{"num_hidden_layers": 16, "num_key_value_heads": 6, "vocab_size": 2048, "norm_place": "pre", "norm_eps": 1e-06, "positions": "rope", "bias": "none", "tie_word_embeddings": false, "parallel_block": false, "lr_head": 0.00737, "max_steps": 4309, "dataset": "wikipedia_en"}
MLP neurons of a small language model. Each row is named by its layer, matrix (down: output weights) and neuron, and shows model dimensions 48-143. Each number is 128 + 24 x the weight over its row's rms, rounded and kept within 0 to 255. Numbers have three digits each. A neuron's up and down rows have the sign that makes its largest values positive.
A block is one neuron, or neurons of one layer that tend to fire together. After each block is what it responds to, as a language model described it from the Wikipedia text at the highest values.

L8.down9:104127126152120132093139101157097124152169126106137087117105097110094149123140123111097150073134133116148125141131086145101110153163135154187129093087129139128132135122131120156107109122106136130095117134151127167173131132172140174139126167143148136120134101096101149175160131122165119114
L8.down51:121133095129148106101119085142103123090115147107107105158138187134124138077184108111118147142152117161130137106149119122162133169167199159156132114107126115134109113162137112122120120129060118092162120099150106134155145116136111105109155157147153149110109126129173139145112088127117103073
L8.down69:123119108128150094162115100132139103105135137124105115078127162119134190100097117107115086129118126141130110107126157130130116175172153132105153127126133100132146100131141141137127077117130156142137111127094085112133125155133134099118132114137140088084129141112119113150115131171160145094
L8.down115:116129106148135141116119138139083104120116158126131123132134142084134144093140109086085111111125102130105090081135154138158167131151127118104164123117106154161104177130088138129118098106109065128107116130167123120125155191111099127109115081137105124097148082106099141151132123150132120162
The "se" piece inside or starting a word split into fragments, as in Re-se-arch, se-cond, se-ction, dis-se-minate; weaker on other mid-word pieces and on table punctuation.

L11.down19:128136106118126137154102135145134130086104112133099141128139131114107155129106134143122115147120123101142148126143143124152137148094132120120145108143138137109147139150134131136159139112146130135140107164113097090166136138123147129124130130134155120118130151147116155129132099149171107139
First newline after a paragraph's final sentence-ending period or quote in Wikipedia articles, before a new paragraph, heading or list item.

L5.down4:097126141164107121169129163116121131134106134134125141132143169126119125116106112121146108168087125100166116118109153148100122109109138153089137119063134127144126117111104113144104105146105085116126107130129108144137102117161150125095119122090128112171140078088137075106156130137134109112
L5.down212:109179148110127130146130162090160121158105155134120105134132147147118119100151118098137168139126121119125125152075126140108151151114132089094135108103125149143138144148116144165102084100118112101175084130110166089072137139109107121126092123091139158105177124149110129100154084099151120101
L5.down312:114127079136123100135068090127111134128101115154115150160162143155155108140150094136156078131175142161115093117081167150127134173141136134140089087089153118143127129121106159114157135122124116139099100115111086108086109116131117121147139104127113115138167129152136113124113159131147097164
L5.down359:148145132125146167146134176075109110091115123113113115154185098148097117132122144160086104135112123117119124139115156106130115141159094115121136147128160156118103173136109153119171150147117126115114146113096190122143151144134121117098113118113134129157128077095119117088143094143151129141
Opening == or === of a Wikipedia section heading at a line start (==History, == Plot ==); weaker on dash-number pieces (–19, –1) in tables and scores, and mid-word pieces (od).

L8.down155:133104137137141128105133152144103131124124119123113112111142126118117120136120143168133133092134145147138146110130132152135122134145114102120128129114132111143107117127140102126121130121118113104097149121145138122123111139116123116141111129141132119149124092129119147108130133123131116145
L8.down248:113121147112140147133137140127146143118145129136140115128137114127148143104136154114121123146141111135153122114129141131127118130144101128128146114132141143117133144131128127118118125115104141138165126134145128131117113129109131113126155123130141116118129091156106125131149126126129097139
L8.down249:110150140115131110136119119121125110124138107142123139113124151135090134120126185150112121119104141117104171139157118146134116118136156123113136116131131112129143122112129141123137121103120112137112140108126127141137116126143134122135125132146125120145152098114141140156125133114130105127
L8.down354:124139121163129130132135139101127100123180146137127116142133163137115119126176105132156110126126121120110107112156110152106133144135108118092110094167127113133139120120132132129139133104134155081131137059137163143130144166147118113100109126128136098137131121146124162132151113118148115131
Line breaks right after a sentence-final period that close a paragraph or list item, before a heading, new paragraph or table; also closing == of headings.

L8.down159:119125131136120159118083126105111085143203108106136127128135168122138083123159103136154119097124125090125114152135118109106086125134123148113118172153151098137117171123129160122198157141134128124142145150111161148103123162147147170095120125111136078123139097098094120120106158139148137094
L8.down196:145143140136135069149132106114146121189108116107170115099172171117114132088092108187158127143134112150133156165119121136126128091048101162103132095114138088135122106108101117134114121128153170096164143131104089071111099113151156104138133130091134128139126166145178156123145111121128138100
L8.down208:150137119120125135092125075156093136146169101080142132124129113133112071107090123129104077140110126083134161131150125120131151130133133127159158134121128129139130106097097114119128169116120128118113144088127105155134131136139124135126174133153088148131130181112110142147130110131103091094
L8.down236:110143129133132096112130117135114113176148108137140118147155115125085123151093169113125110134134146122148118142169140175138107114115144133133157160105104117137136133111129158127115105140058095110151131133178110123126121120145160169088079104115176158103135080051129097097114103121144118163
Word-final suffix pieces completing a word, especially "ed" in "died" and "Born" in biography infoboxes, plus plural -s and line-start "==" section headers.

L11.down40:141135156160092153153119151122137140109129140115168119145168106140132107099130115180141148134127128080167132102130112113113136099165093171140155190135123154076130127139146102115134152138096126107151130114084131123148129143145122141140150095107200153100175144144129113153098093097119103119
Second or middle word pieces right after a split start, such as ur in so-ur-ces, Ma-ur-ice, mat-ur-ity, ho in ho-wever; also == opening section headings on new lines.

L11.down216:113133137131114141148141145100125112135172135119097093126120169120107160114113120109130173139116149147107080138122111139150137159134106132158156162134096133122122126139103126172090166130126079100079163135137142120141132084074106154137092131131101106098079142137133122144155151115117131101
Mostly the apostrophe of a possessive 's after a name or noun (Bullock's, Temple's, camera's), plus possessive his and mid-word fragments.

L8.down13:141116136101120136125141129100140140140141116147161089120150124137103119129133115145116145106120119163111136134132163128155121178135172167146072127124162099146128095127140107127077076137128144142102103114156079083062118104118141117104150135107173148120127122100118121156178145088123127075
L8.down30:113073101151145163142120149112147148124129153119117120136106113138129129153129179110136124113106125168102144167099132107105130121189097151101113104128176114124182125160140092113126198170112132139178110132120153094138101177107147107168132117116113155131125132161126113139103147112124079106
L8.down33:197141135130098132103133116124106125123123109194082123141140137149110111161170119148146057099136128133165128136113101108123148154130149132140147130113149146167140117134148165134115127124120106110131087122183100099098131092122115100142114128146112141160142137079132121134156141120083118156
L8.down233:115104113159134068130133141072104146170109148112170129148080098154169118140115107146124079108126089122159095146120149110115148132109103104147119100135150141132146129125105151136124170127153167131106109139103158154114194131139200167151138140142165137116124174116160122157120139110091190106
Word-internal subword pieces such as ric in electric or eccentricity, ce, mon and age, plus apostrophes in possessives and football goal minutes (Tolkien's, 26').

L5.down8:107125137092124116130136148098140138119123139122114125124120107141140159135115175157142107171139112125152126122104084123148148118104146106115095119070111108144100133082084110145109168138115126155136160103130164102106120125106103170097120116167122107115113125085137115088161156138116153148
L5.down180:129132140112141095213145118099133105122091135126124159098142118176166147129116115143121145089130160130110126132125122109104108125140124145097135088138128096117120117122125141138116187180100133120159127161089155128141143144174113161145130137133160139144092088077145127141145118111115137122
L5.down195:118162127097148099112114128093081174112127119141087127100117128110166178104107162139140090120106152094116174169120145150089154119129136163099125165139127116146116158110121137122123165160121139122086125111105118117124148128158140134158072118125126104120148124130152129105152147142118163138
L5.down294:119089137125158113121084110160132120100113141141171150155117133136112156120110167099103127140089131108134131157144144157109136117187119152154137106145152148103111148111152112103124123088066139138113199129185159096149117111114128127122128153141122115146153146144131114120123128110109165113
Two groups: word-internal pieces right after a prefix, such as ce in ex-ce-pt, re-ce-ptors and for-ce-s; and two-digit numbers, mostly 30s, in sports or election table cells.

L5.down27:126164179139129108171166156156118123122127127121128151112125111138137118094141109139143128110163138164160109138153111131106108106168100126161129080129151104109147143109158111163200112075122115095074121130158176118151103118132114111134134118117134116105108139139103153110125107109118128088
L5.down188:113116112124087120142142126091145136137153173103137124127139111174127148124174117106064115124113124130136078119135120105121143135181127131122116135137161132112147139111141123121171101090143130157135113114136135139130115145133107146072129160140128127154117049106138144116143137125134124120
L5.down293:114156132141107139118082158123138132135117162111101142134119127132150133132162130164109083113075130130153150143144129108133094120123160122088117135174153118120115161124194164138119072133152125128120118118161128108140138155125125136117122155121111140114131124130109120120137135122103175122
L5.down295:135131148112143155142098119124164114118116209106146130160128135143116106159147127124094076143092130112129126110111158111108149105126160134108129133141153131162141161111138153106147107108128117122095141114135116128126136088114104158152166142134133091114152088143137145122146145130117147148
Fires on the second newline of a blank line that ends a paragraph in Wikipedia articles, just before a new paragraph or == section heading.

L8.down58:125110093123155140129139128103104143135173144123138110122125152152131157145104109110116143117146115126106126140132124143122166120148136156145135122120113151110143132125124142167113111120156112131123134131188162139130133144108134146085125102131128086139130038126114143169106142134140058126
L8.down71:113125114125135134103121122135145138142151140126120118147103136146136114128142143121112106134121116124138107132123095129117145128120122105142128119108149142121118098128127127120116112121130123131101125106151145124142135130129141151119122063122131114139139117112134122131118151148140140123
L8.down183:117100127135098113139148155120121112136148141119116102149126148127116124157131180112121134116118129128108132117114128154119129118149151125150144145124152138147134136117149134132134136114141108126084135114143132165150118123172122145099120141132115147116136133155129126142094120115143087114
L8.down290:106119109147174106109118130093135119108169117151113109109109118154117158138111145114095135127148128157103142098140139140130118139146142142137145060117119119124157145103149112154120122144122095128120139118183134172122129127113120171078138123182156089123117095144104141136136107116153102107
The first newline after a paragraph's final sentence or list item in Wikipedia articles, often before a blank line, heading, or new list item.

L5.down181:103120137128169120126128129102132116124143115153113081148160116147124117123116135160137153111142162125102100086121165151132145129159104123137094179131128136129130171129118113124119152105070121151132118114077141144082139117146115162149131072134146127119131159098184125115120151087096109092
L5.down202:137085119121109139082089126045100117183198125140120127136144118081111110159121136120115098108142142120167113105118093157137122135108106137148106167143122127117132150129147127128115099123100125130157128107131151097143128117120091145132119157128097129158093110133100116136118117079151171119
L5.down284:134145123162080157129131124151092136163173114094160120141173117100103085136078175084155117119119133147152075138097087149151131149116147153099151137133096108126130147107151127145121096094118081129166119139101131131137142109179131133123109143137162132106138068144160125151127140083135104121
L5.down286:108123164155129138113123140119117151136096163121137167134171126137108101138178062141127090116141146185139139155121129104103114134125122135145096098158151130139113138124151106084075106099152134088151124155076140143156077121115135114185114124122124126130137121168126096126119162143128076120
Words that call for a following "as", "to", "by" or colon, such as referred, such, same, known, used, released, and infobox fields like Born: and Opened:.

L5.down256:118106125146095164121154126113168129113136135106155145114109097130115163072137115107107133140147103099156146124149103139132140087124118147153134102133121167104175170104105122077137203151113110131167141113159095148121109126190112134082153111111132106135151130144130145122131127094167108092
L5.down308:126143162090099129148135171128119158128099139155122154089158125151135131106131122119129140114136125131108163152152099160089117110140137120099159138144112154101146159159121116172082158140088132134152140159128122144119163086104136144110112112137082131118173134077105105139153121112128144149
L5.down339:136102100125144168126087118169120147184114144116095132106160109138125122122068139137138117146118103136128126156096128177135118125126154169114156133108101137111110146110097097142145156147117119118179101093142098123112154175161100120123104149110119139185148114137131138113146120175125128107
L5.down381:108113147109085152107108104130113168131118155118124097119108079174083119108119158130119120118121118086104148142144140093109092113163123130133103144146105097128157159112143143138081179121156112148097143135113150131132139102162108087087148111109106110136138142105170111162138111138103150135
Short word-piece fragments, often a lone "o" or "to", split from the inside or start of a longer word, e.g. B-o-th, pho-to-graphers, sp-o-on.

L5.down129:111107071154150118098130113126139105155083134061158101134126128109138146078138123131118155160106127154131107156117154125137124133170117146130160142126089094113089084120142150105159190129137153155141134108144104150102146075140138105117118115096144205134100140097142109148130111154151101139
L5.down144:123112147116171135147161158127099148115130154084111119125177118083108115100135127127144133119149106157119127113110156154122164092143123109154142129181144123137100131138148124133153124140131121123136155114121157150136132114110151098124097133105139162113122036140122112134139118107153133134
L5.down232:123122105135125126103115119102158147168116134105131126122171097117145118148133136134138112107135111181174089185102105128109163159123143167120129135149136120139122115123121108110136157169150102098173094117115073138137088109121120119140141114082130154139118094165099147122154140099109136121
L5.down233:141155161131072116116160126163102126103102128101108175120123133114152153120122108144135159172116081091141107122138099140166112141155159087173107145118143121158133123128140153097129135077125111092110137132121133117121100137135112114125116147146131125116110134096169129130115140144119116129
Mostly the word album in music articles (debut album, fifth album), plus word-final pieces such as the possessive apostrophe, -field, -ism, -ock, show.